Weights of a small GPT-style language model, trained from scratch on English Wikipedia: 4818 steps.
MLP neurons of a small language model. Each row is named by its layer, matrix (up: input weights) and neuron, and shows model dimensions 16-111. Each number is 128 + 32 x the weight over its row's rms, rounded and kept within 0 to 255. Numbers have three digits each.
A block is one neuron, or neurons of one layer that tend to fire together. Before each block is what it responds to, as a language model described it from the Wikipedia text at the highest values.

Description: Closing == or === markers that end Wikipedia section headings such as "==See also==" and "=== Elections ===", plus newlines ending short header lines and table separator rows.
L6.up374:154209133150084103163176100108133114190077096119110079076175172150098127157142171084105069191104101117089168125121101050158181135085172131109107121106129118112141159049119163068107166117086161143127118067113151113168105114124130089156100116086116146154097129110149121093130065163043121101
L6.up401:135129113138132091101171174124157134148135115146134091151114152130081146160117176098125158103140123140164176122121109160111151147161107159126098079118142122151145142149110146113172074101102131199160171137100146110101142126162139072121122090115070118138191121144145092147125152113059100107
L6.up421:136151169100142152090195145136093110114124149126086128143159127149105150119154081140132073176167151096178150046129114070086137112104097158125138089101116121095115091121121120075181118149171149119098128117088125068145093102142123108117144169133108127166090125136116128049171150191136101123
L6.up443:116123094149101100136119081122156136131116148137122109104112076105070111117108143113054138195151114093094140138112102144195125180116162190112140155103155202174151142070132141164089160150171143191094095157128180153154124154103122166184070118155120163136139150116158141107151114129104177120
L6.up510:166185124118124120156157107165154100127157143091104157113147152163090144133143052152099058093147089120095149138090130143154092130035120094128091086107146128102102186127155113119120084185206154188092096174184109144108084109124145148146116128081113146090116159056122146107104114116132089092
L6.up693:116124157118118131116108153102140094139097119113106170181111103145088147134107143164162070092104118108107160145130058130167118155106141168131161132107131161155150134117152139186149111169159160098125124100092101213096123140106076141101116132116135147191129088155128092119148142109091135144
L6.up792:119114194128104114165169098132122095145108174159085060157134134183111128085106138128094099193124151112145165103136063110113145097147107164136117142128145153109158182136071095125182128163229151185181167161097106203136093123104114165154120158064079179104129134099142150132109148136120108126
L6.up797:173127180106184165090148110159138129159075119099092127086143134153096125150104135179110123102126100159087142124088089099151171130091163170053101153106104130115137108117168210134125083181164137159097096143109140116136118166093165087131118114176082100114124142103116201089126155116143106105
L6.up1192:120152171065141153147135116103125121137111129179107077109178089134116078127122144115178092132089115167104172097119059165139121141139202166110163119160148185168112097180123157129127125194120157160126077151157167148101096163131204104116080176108096108108088127129149120063160082116134059075
L6.up1302:140165143115090149136118116164169129086101201127115091116105081131123155085077144127143184185145100074172175134100099111158117098117123138108155137123134098082105100060177132183142149181162202174164140145072152096160120155120123136151091166103158186080115058064139140088146110136068087101
L6.up1331:129186088113094126158168113137087135182100145136115122120086148131102138103123163139097044165146062104104200069088069074153170106082133178071152119113122090158142090107158162106168109142165086158109099157113128126125157122097145098163111120112098134096130065172108148099110119148073084150
L6.up1691:095123132129127153122120145135129085141133116174128111098069062119138153117141177134150115136095080118109124099055032099129149133102121181144117053084141107099109095134151125135153136138139187124116114082091153153106092097196157134150126067132078157145125123111145128115116096102148092063
L6.up1780:151153177087182113073175169129153072184109167165141143107122103196126144095086122154147094086138120142064165116136090150152151151111165157104129051138171124120172120117152132131121114159147136157043191129161189077073120170129168116148120099144158164079139070117080163123174138087074079099
L6.up1989:114119101060147107162153162165085078148112152134108086073167124122107139143040154109150149157171121141051116155125095111146137120160135142159072091095127167113128122091136160105155133128148175165084138116170213162128075164161167056156157116138155107121135083118087114049118113095127104155
L6.up2390:119129125108169150152135169178109065154098157116148091129119140131171138119071088121192130143112120148056185060079029113120187136099130199150139120150164129064104144077196168103102130120159129184119170159135153136112125121055156101191139103092094096089128137147180041056136122066110199109
L6.up2574:111174098096133141071145125128106100137160145187147164066082130136146142094088180143177106165167133124101140151069084137123200139123152132135098079131168144153164129092171153157100118143141153156118130127129135131071070152126130100154126081070121146089111152141133124075135106050157078119

Description: Nouns naming an organization, group or production unit (club, team, band, studio, series), mostly after "the" in sports, music and film articles.
L3.up2261:115129108054145134137109116167148144183116149155056143171094147149176105098117131118159143080096054114160133120161063138161181112108108151094097168108193158120151113091154161131193103129136140148172129123098177153148133141141134138190114143109085129168168087123126094128175118114167185119

Description: Closing equals signs (==, ===) that end wiki section headings such as Early life, History or Discography, plus line breaks after article titles.
L5.up449:109118151112128138167158134172082094162128132173150032107093109151138070166102120157182102112124134178136122068175117102087166102127173134100165064161152086146174121124055123128132089134130122157142177139142159119104117162100137125125085092091084118109108112195097121116136110073115162122
L5.up1653:103138120075043118123164118156128135200134169110143217111122093223175125167106159117152120130140121131069128142118159119059143051145129152160150061121113184138128170123143136101102178203057161223132133098137137141124120138152131076144100124115154136143199135134145093107131142082144094070
L5.up2003:085136179150134151169128134108153109146110158162173148083131161145105139115118172141111095136094154080061198167133063088099128136137167186119151150116141144085124129131099174145110143168079187110108151157114105113163122142141195100080076138132080118140150172132153158047124095091184092132
L5.up2455:112168084047104129126128181081140102132109162148187100183085201122112113129146104076138149161122139141071186103145120123117133083138128214121122058136137158176165121149076172102084118108080143193193161134141149113120106153149117124139103176076112116113208138158140123074152176061129088181

Description: The closing == or === marks that end a Wikipedia section heading, as in ==History==, == Background ==, ===Warped Tour 2012===.
L3.up1634:102131171126091072095117150159078094180112129122102146119134090172107161148112097137138097165134128108079169174122070077126142036103157155110157064106091130127126097123143138110144199189132188208095137148142101124102134131140171156140123168115097117134173065127131147142120156076081100123

Description: Words inside or at the start of titles and proper names of works, bands and organizations, often function words such as The, In, Like, After.
L5.up118:125132095121115170092116155114111172115094139107090132137062180107102133160142145155135146166194153129084152135076095097119096142141149188118131157170154110135146145060152103156141170123176136180153135127096126142105160092137129142122141151101146136099115094106068109123177152104071124095
L5.up362:072153110157127161064121151140062123075091126134134123153067157113056110150153148132177144096131128140113135174083091079134145078137103145093105096152115134093166118093159133153087181111166128189080118122105131113112134129133156115099100144096159167143118138113069110092084150115098141081
L5.up1296:080096123158120157142152176119070146114093178124130113147063187173102096141143142128128142148166139118144125111100109112064132161154190112103067116107146113102149111073114130116113137144132150092091117133106100111142175158110120116155097093062135135145123088109136091141088146170082149075
L5.up1787:062088113159107134107103156146082152074151137127138106138053166151081125075184138212181177106148109099135165142128124115137113063098140147107101141121108092091195134087155169159164150130147148151140106106141138123148177134166166151114095138061110200113151060128074088135115178117107152106

Description: Common nouns right after "the" that refer back to a thing already named in the passage, such as the series, the club, the song, the company.
L6.up69:100091107139146172056145120138106131132090178122130138119102116155099076089081104127144134089142141147125103098149176153099157158101125133136075144109180117139078100098081143120076133142116089135132160122146119141031140158157139068159112153085112118158205104130140134105099200139075165140
L6.up691:115033126112120179104134120115135150104151145148108117093169106089143194148108148129151123134116100065078143104114115162115145100182125199097146142080132114200079116140141133098115113156158144182103131153083123139089141145157139137131123118078063161128170165070128104155098087152124111140
L6.up749:130099164141099111150082147117174137115115169129135101112152092100086131059151166100147122152110134139126087077152086052140143108079186151100086159110115099133150101151096103099111138138159121137100087133136158168127150168144107130142143099066155141165143103120153105191035147165138068140
L6.up791:057133131141138143139143103129129149127131174169147187168147092135129140099191156186112108108141163116116094109121088102108112121123129149160109110131150147113123155192120114094125156137165169092120092122138198131087101173125136116144118087121121130089135174154118118104113140131143100132
L6.up999:146137108093073177110121106141117152124162136156157118104113118132121086130155094121141112206134170127104129089118137179118114101060158222138140152137148171095095144090117147120086139152086162147155079149109177164078094082183106099167082127061044185135144086148104053127154127152112135111
L6.up1205:095161147141157147109038118145166068145159152119145094098124109160146098134139112150147139150068093144093117107117147132180160127070166094122144124105142129135140135104095139144094098105133182094123112121092134165069115166197092114144089154074133187150167136152056101133120176119156128145
L6.up1327:144163077049122120078149127169177149118152098102116126093141140109157145086197129093186112094129153154080123138049137078138118108120097129168094080128118107142049131108074162105143142180188175140108164159153158185053164123165145109130137075125148112119149137140101100108090184174100094125
L6.up1460:125122163111086225147104123112133110163102165108130074215133113119147126142104205112118087125113116084168152106110121053114126038082111133094120168071110108124078094146139143190127110125122115112081174088132189162148067129118096145119155175109086163135138141140093142111085111132131126095
L6.up1545:113107115076137161093125132191153129114126127125180058118123159122110076154110155155118098130124172128182106128099151096106125065057153114213128112167154074049130097138082072091085080129150171130162134109150123100146137146138103144110080152109110132076177115123069113083050126117146093048
L6.up1600:154109123094112155123130126145128099115135183123064109140163122111121090142151175080147078191136125116123111108119127137075111085129131167205144179126111077113120109100086104100071113134132122140129179126092124105027135135147130089059119159038116141136212120101112146142119100105145090143
L6.up1707:191133177157130135148162081147166091152068182147152116134062180091103075149125070089148125111102088113119108105121120102133138084094128150175081148098161177172187111121084156118087149111179159187087065136161198081103102108085087093173127139071128144142218169079162143089114093118131110166
L6.up2164:143190151132136143075125073173145119160110146130186091203080146142070135120076108152090094133101108098165155152098105101144106089125201171176200144082171140130123107117124059188116150162161127168146195147105168092147078150113133111124117165071175109081123095162078163092096108161092049137
L6.up2245:130113163145110120174139122131160105106142190169155088118110134080078178122153120077118122159119175097107150144074118084111119089051220135073145132050136161117067095101166161101138126122155118141115107126137122163140152138192123148151117169095141146080203173131134122143111127127097107085
L6.up2360:154097189125102202151097138162173128084110191114147125130134077099106149127137168149097123097134147143098134084145175137140128025064182125087126165101103150189078094172150140156094143106117153114110113173122164161111091106157117162192122186115090151092169127071124122167067071105150127186
L6.up2549:129049158103073141100110136126140114215122150152116173166138171151163124132170108143128186123107132059097112023127156078110079036135176160104132165144107122113131175103058119133126164166182149149139128146117155076121076131177102125203109141139120131091120082164136056144133117137126135117
L6.up2679:111127103132140105157174177108077143123115194185176180097113157114106147109167129127175115126094128125065116098122095131123105067122160134135143128057113097089173092090126180129112138116163075188115167166104159129070111130123098145188102159088129136089163158056138127106041131093118208062

Description: Common nouns right after "the"/"The" that refer back to the thing the article is about, such as the film, the device, the program, the bill.
L5.up1404:112108132104110162121137136178157097092100130176130067183106159115117152154139157119126093137099158072130106126167125169123079073118132175190151151089191121148144114115092108124146133140155141103112124138108119151114105115147118113207126127082123161146144165131119086146135134148133109099
L5.up1835:169108172110114126094086151114138141152144163073111062089121166143114149089171117171099144130116090072166141104176124123170115118084121165178114122118154155050126086127126164108147136218169140161103157152108132123128125099140105072187136098098078187096161106148116085143155119148140114140
L5.up2047:093072100139150110145147116144138137065135130161149106105087094155060137146190117149136091127089123093128097102169114164113070072087125148138087169057123123167133110096077114090141123153155178130135157193117134144085112122116108104129174080083102168064113155086100107142130083132112087114
L5.up2463:091107153154148182137053089109114150092075124140116117144064131130060173135101111140151167096098153095115082111184106124174111119059130129156104123161122087120080092158090060159092136144095134088156141119077128164065117169157082145119130135060119159136129157164064122139135106138148138136

Description: The word piece right after a word's first capital letter, mostly T, Y, S, Ch, in names of places, people and fonts, e.g. T-ok(yo), Y-ak(ima), T-ex(as).
L5.up367:177104117151212149139099101138120126092122189095139179169130162154095091063114069151130088102147105115156122168104107095112079175147131118138134085154099101119113143141108104045113128107134143124156116115159158166140133144112120145154132128072112145132116094081101099083115145147125090079
L5.up1443:106135100177153067153141164147140139119100136135141166129107154155056114141092060199089141087101153083134152138117178146110142080188157163142149140136147105100152147139118125114143122140170120090132151169079122134103117164116152120148123179124110136108102117111065099125135144120163121118
L5.up2012:134176122155087127146123130150134129114133182162097139162100146143102074078193092148126063139135148178067105131130103149113101099135150129147054052145185142139131144123074133125103112161091176127169125117109166113061130153107139185209157129076087154121071120157148106121123091089141104098
L5.up2325:141080114152211194142125155166145116091075109143117104187123120159079119093114089207153099103151119146167153143128085131151155177120167175185174147042112133096089174126133167098083154152123156131124174171128134192063160132151110126138170118108156120166181134138124112162077157185091103110

Description: Word pieces in the middle of uncommon proper names, usually right after a capital initial, such as G-ome-z, N-ec-det, Lok-omot-iv.
L6.up17:117150128145158116136115114090118111110107119131140084137130131136135084129122132168197094088137138157129122123144101125123099127152114139104160130132156129095115161133151114134195088167116121133157170139057118173134122140153145125125082120135142097111078159098135121149149108141149122119
L6.up160:088120080117147083161134147136121159080098099079137096204083188183117093153166141152153128125111164071142154182105123129124150165123124154147094060120097102122124109185144090095104107167158170077117135124076123180135123113173112136110097162120101160141171120136058150180108159154136104105
L6.up163:181110163107168158149120142178149101100136214160138130158129134142132072163161164096130135131107120075161162099157180135133127093090103211192139085108226121098136133118161179062041083166136127127125166132074153128078139175194192143139137120065082089139119194149127084160135097151147104113
L6.up243:130153105124157150198145089128138132127142109103126163100157126118136108083146124156160120114087114137149142154155134171101111106104142111133122143128124176130121161124142188093160087111202137117094113168117137111117178172167154070118186125074123112070117151055072113148123188147079134111
L6.up245:131091165186102128067145096168099111178095097122122121175133155129153121120166117077146090131135142139171157129112113161131163056096082136088132146123174103085120149172141199120077111132118112108103155131082160158141120220118127067147159104134149112109107146130146118109084125145106145107
L6.up465:120134129090137139086168091167145142143089128150111133137156113143108141052129100144159116139120089141069121108097084126099118088180147182140147091053153160118188049170065117124089130158156130139186157207098117144118157141146133141108109116140098126107123117115055125146161111128148088106
L6.up506:131123097102106124118096132161101168156115109115191170171071116133146130102116092154163062129112101097122130115153103114202130115080078150152107066110083085148124109160151115112115054126101161117105237204134109127070123166149124068125115151074089129157154055134046120111141122149119071133
L6.up908:152145145142167131114147178154144118155114138146157160094096144198149164064127084184181098071118105113171145141101093184128064135082105113079087099069105173093154096149114137095149088147072180073147106107169164079068192143144181090143144114111138118094158157123129124113142134092096076163
L6.up1086:161076120167130140134098139076091100108095159182177167163114071099119124109162123182154140086111153140115167088177105113127139127133160114071198141145175204107127151141124142182187101161112129102137134122057156207147128125153129116130080136143151142163098145091113115108140189111154117156
L6.up1129:184120128133082131126086090090112091120091117169138115139131105172101079056098089159085120114093133118147099129136108102115175101133152156051192111141168115103114107190105101096201124194101098143137111157089123170151081146160148129171124132139157078109093163129111108113118082144128154095
L6.up1322:170130104153142143122167137118130116129074142139130150193148180188123138125125153148183092118098121072144174194129146097069099181140157160168070066064174157072127150121087111080159098124111103138155172108089142156139124132125126125144128192100117136166118195123079101166098138146120141099
L6.up1585:100092196152143124138183097175140142098110138135146110163106164139085100124159136146076034115144096136129148101072144196171082070161123128147122108119130102086087076145110142100117074112107144143150153138148130078106130145130172141075109149078126193135155109146165113141148193176152093131
L6.up1639:138135150113162129132158160104134178137119109124167119122175157161187106077107099195123134107118135116187154141142117132140188126120079127086075112161169133145161129101068128131170111140129150110118184099115111073135134200076087073127153146119118145085118134123191120113160161172082167146
L6.up1959:127137141192194117119123103054110137093159186118152118163081131116185097090082059201105126141094131116133172108134098173092122106087161150145106171136116085100108129150173161118161129098145096135103110156081143115124108108148086136179117076173133088164150093136123064132139098135146073139
L6.up1991:153160182156128153108124115131141124162131109086122136111144166157149126083156109133121075137108104147078146170100116134140094129117083128120066137090175085087099112150124164115148108171119125084134132082092104128094096171170126146079168110145107115126149127079102118115104192143137099134
L6.up2530:132090083164129098065063151102089101092119123178134163141065106129109109102143129197096148078081118138116126098128110101133111082153138129092204144175145146085100135191131110139179112142103100140120163099079112173148118117151118124146120071136141132159094195138091099141110135105097147122

Description: First piece of a main verb, often a split piece, right after to, modals or a subject, e.g. inter(act), facilit(ate), rec(ite), plus adverbs such as also and likely.
L6.up70:110143144158143105097108078156133119097086145181114098139088151136136066119118102101159149153085110175090149141128175089125112046096157092098147158072157200144123070122117114176106168158200148169113164200128143091098088110129106111169122150034122149130171189117134125114120123121085130135
L6.up93:149129072168078143192097100115112141145066152197150091095110123135142109051142147139116141152113205169075175077160114123121098116116185102104092135106157142175076121146092075186128116179122112158144109085128121105176091105192138120127107162140147125066191073089154159122119090128091119170
L6.up321:151126120115084126111135102129150133111146116185109123144099168081087131098102123087145051120115146185070130194064157129133127143142173108137149114049146126130115122140112155135120104166168132107159135173115184099097103165120117175152111129100183159147123176063162133161135083087079140126
L6.up509:075052136100136068098067084166094145144095143175108140111059101138100188130110086131148112146094084231115116145136099120086146115153141141140096125101077090192080102149121123146096155163122138133141137101080160104133094151154154102116148159074126142113151104095114126086119149092103122088
L6.up670:154148072101163119105162176089092095109115116167152131125090134119113088082139152134111077123087124167131164122049112093113117182153121122072134120046099159086145169160177145182099147142134150114151148192157164160096114204112150103171066103051076122058063122054107177102081121103096100144
L6.up1149:170157099159193172181159129120145135075115186136171173183144120131100160118144098109129083177125162201133089057128168157151126124168126128126104141048145134171084189094078134192185140084098086208149110160144138153083109149164116110090136158143156128093200124059120100106155143072166080144
L6.up1311:142170119064139116154144099173100146134151203134127128105083086146147164115104121071118116125111150128124122125075119134126176066100136092121159121127114167095150135153144148111108075119150173166120181113050141139096153147112113058160126084114081158141111124107078154097096101175176116123
L6.up1467:144162108105183107144157124114086146180124148149116151101122024186075098107086087087135093153116122152114111140090201166132051148161132110159076110109050075159080161159101129077149117063123116183065144154110168109094140167071090128123110127090140155070116152139119134086151067086111120107
L6.up1554:079133105079098105107168179127122114190115116133138140166081098203113135149052134091177132078153146174077194082124124164142148119105095124148104165161157146182130153120154151157122117142143158124115147148093150105086143154089127051092119134165141138089105094062119131087128138112102064058
L6.up1661:128184088153139154146162137146137160161147108118192071101070170135161097119096109098150146106085119156059199106131112097105116114139194161101072101096161180131082162143113149198184110114125138197167090143125153095140131140142110104165075097169057121108163173081114184136101094118108174109
L6.up1837:095105116097148111109098118159113137122065186136112188168096074137137163086069118111119111127160137139128177080085116166180112107161098160148142139107122150133149133133104143098137147140170132089158211148156143107147097102162118113163115112129142150091067113081168125087156180071100145143
L6.up1980:101140131091153077149159143169138138105085146176149167134106114145070113094103112105136067161109133156106123082109150098100114079126117086093145156072147092174161090118147172130090145125119091169089178169101115053096136155105168102140126110104164157102148160138117126028102109057111151108
L6.up2278:125190135107143098130115120196128158141109150126115090070114129115141135131119053107151061174099147148120170134133123164132096063162116146192129138087089124146119154145149145127120141144198098182096164185191178104063106187100160135112135121156127143147098165109125166068177138095108083143
L6.up2285:109074115154130134135150088128086085148102200181096107170093056174099115153155117101131109131088097144104122075131134077121168078139139098123164140111124137125088135152108154178138146141158125093131109197101212106150167159095125113200153149153099123159131089123109123105126098170119112109
L6.up2377:125152103087219107183128154105133153109162174181148124119102084164097090122149101127148141173144104133122111085097159165146087084142136148094083149096101132027089130076141124198135174138172137121123111156114157110133112153065103158115071126130140156104102143116108126081124076096180113215
L6.up2459:107090107134168126156139141121179090154166144148146141170148130099131075054094105103178065160110160139105210136101131152100119102165165103173113166086124130095109051164162156190128091124099098121103143130109193116090118129082146156145125083092171128114155147078099067109163103056108160141

Description: Inner word-piece tokens completing proper names of sports clubs, places and people, often in results tables, e.g. Pite(ști), Bos-ch, Hart-le-pool, Stoke City.
L3.up1975:151152134086178112134115124082166160113089133102096158153118172154136112121166145069106152131085175092144160152152150106118077149159132133117062098127183229077088134073069146082124133148097100152135126129158172077137086151157099081141186149097147135137118098079072064101060097163153102153

Description: Word tokens in the middle of quoted song or work titles, mostly verbs after pronouns or "Don't", e.g. "I Don't Like Love", "You'll Love It", "Get It Right".
L6.up727:080130059149120128122121172107117098117111190124065141168080107163082141142145094161142071144074170123112174109112156078156108102177109166138145103117119135112113188145130164131111182116128156188116138098133076149054116161123102074132142112097103110203148102149187057126118116144172155173
L6.up887:183137100099151073086157121107121128119121156140129144091112171144088086103093198137095098184119138154130117064023166160119089110142161136124117079091103094158155103133138143120155128084178124120134155165111186083054124177146188091089120104093137154078104142075170063088077150107109169103
L6.up922:088109093104159173131189157134130126103113165147091157126100059154123144116131114109107096173149115118134104088129117133125136111156109080156147111126118194152143100142103163122108140107154109142081148157116074119060158138104156104131075202075112136141176090086124096157125100076095104140
L6.up926:042166111078161140103130167168075100154099144135135118153102131144108101114128107183161119117162114193146098089119153145152093098123125103144165119084083134127133129128063152169125150126149191168130165173124091135078074144114179099176132166095136174088170109101128138114109130155115096126
L6.up1060:088158093180170147114120125124146108115060190094100123114101144136065068132111110172186087155133116151174122138079145183119100086147110145143158129073141143133128093098120102150147114100184114114151153144137160134073155220145125108127110160080096208086080083091147121091125182092056208180
L6.up1100:105114132147215208119140136168099046125136176170112128138107150133062129112122134163124111125131155116129129066117143119150080109157145082101153107121188139113130100093126164168040074111136114112146154151086107094080129185131145113148100152116119168164119161119174085040057144115133127138
L6.up1143:076146156133133185141162117107115150105079156117118141084079117107046135080111102134107154155139142137148163101075099124194115109161099137128099124116172150057139136160135165148087102115166161159128134241160128145127113178199143143114106170137111175085207122102126130124090143101084181121
L6.up1390:094105170137118141121088116125182126119095146159125154138106133098097117114169095134109080152132148141107149154078111105065082072114213124146156131128144143116159105114169162133178132176101106134133135150047097178178146107114164112115093139084145177100093096035150125082155109138074124142
L6.up1669:148143130106177093140133174124113169124063135122146083082118183153107143121155155112129162165149149116113155091110108161130140141173122189150107093096120122061071121144144143141125090154138124188173152150098162108078140132104107163165142123170116184210123111111220153114111166076129177119
L6.up1817:132092139134132151099135185129093123129069126134154161132110182165083051144159076158174074161106103162124134127096091154166111078151146132138123080174088115106131147148110176110113161147153112143140117189116127112099107155103118080125145110080129180174070103039157078144139139093135097146
L6.up1846:114163166121098134089115129166170094117079181159145107165070072129090090116118060099147062140097149153150179154110067136175125085161144148139183120075157146113171169143156144142087150174147126134117155149115118113139108123156110182100176140140154102146127111081092082167178118127103113116
L6.up1849:156168109133104182149167115165112165130103125131090092059105105162140040087179140098173099154097128141118107159029134161159106115106104124132140083059144136119166134121145172157120130166094131158104117173114168110087123194146132102121085136066120170099148131103117138044115152093128128115
L6.up1948:113105083146123159065110144125123135139150147092120103072092158097097171138157141107125090163136161136123143138099116126073079091115214174139158134103160125112169129110135094160168125148158097165130169140079117178107152117181118071228129166092132131196066160111120114147141142169098110113
L6.up2363:051096085109134142102171113159124122143135110207135153107103173130114148109149074139205111104141129108076144215117114107111103070202073155131083113121153106107104075108083099121077086135137134121144153131130157112110125206111131168147091147114115156105139182152127124097171121079185194088
L6.up2431:079127106128122139093140193095085103104083117122114139125113127124077184119166131103129139134165141124133150149107095099105093103127146174158157088128120137102189142132186151111113140132154175156129109113083118161102177155176148108169090120111112155152123098074127111142162148145045167106
L6.up2531:122087131111135108185156147095139056087072166163153142148096155110122146060086128158135095153140139109114167173083099170154112095158142114074107125108133104128119125129137113184111150107099132115083125126084194173164056188136174134109128115157103161147079115116190113035114183102077099101

Description: Base-form verbs or their first word piece right after to, modals, not or did not, such as to visit, failed to complete, did not play.
L5.up487:106152132117115122115137182148179173132129110151134201092150123151170124129135133152147150070132186191143188153128084107137112135094181141112132115115149088167106103132088054127110086111137119149123109120155128132132135136063134173095127167123150144121132122104120149128148120112086111137
L5.up1452:151166110097143123179105105197136129173095180143125083105118179150103094077085085090148082162084104150116113093113108117081178101136122160136143193078097078169099112156080094153111159127129157144096118153125123105131103099100094176122137126109123206124107151098119192107147128108136098129
L5.up1669:124128096072167153116185151202142138140098135175151144107077142126101092101098082163161074103103075133124078097112026120122133137110124141172132099122063186143053174164075180068120125108125162110178095147144131122071154146132128165123129154134155192094117063079145128113159155119079096124
L5.up2270:148132119105113166135161112160193164131054153146137147186132113110133122052088144163154071121170126154099108145146055107148105125124149156164046133099087098085134133134092061162106126166167171107133091104113180114107071150081113097104129129178120108121078155051143176114113123079152136115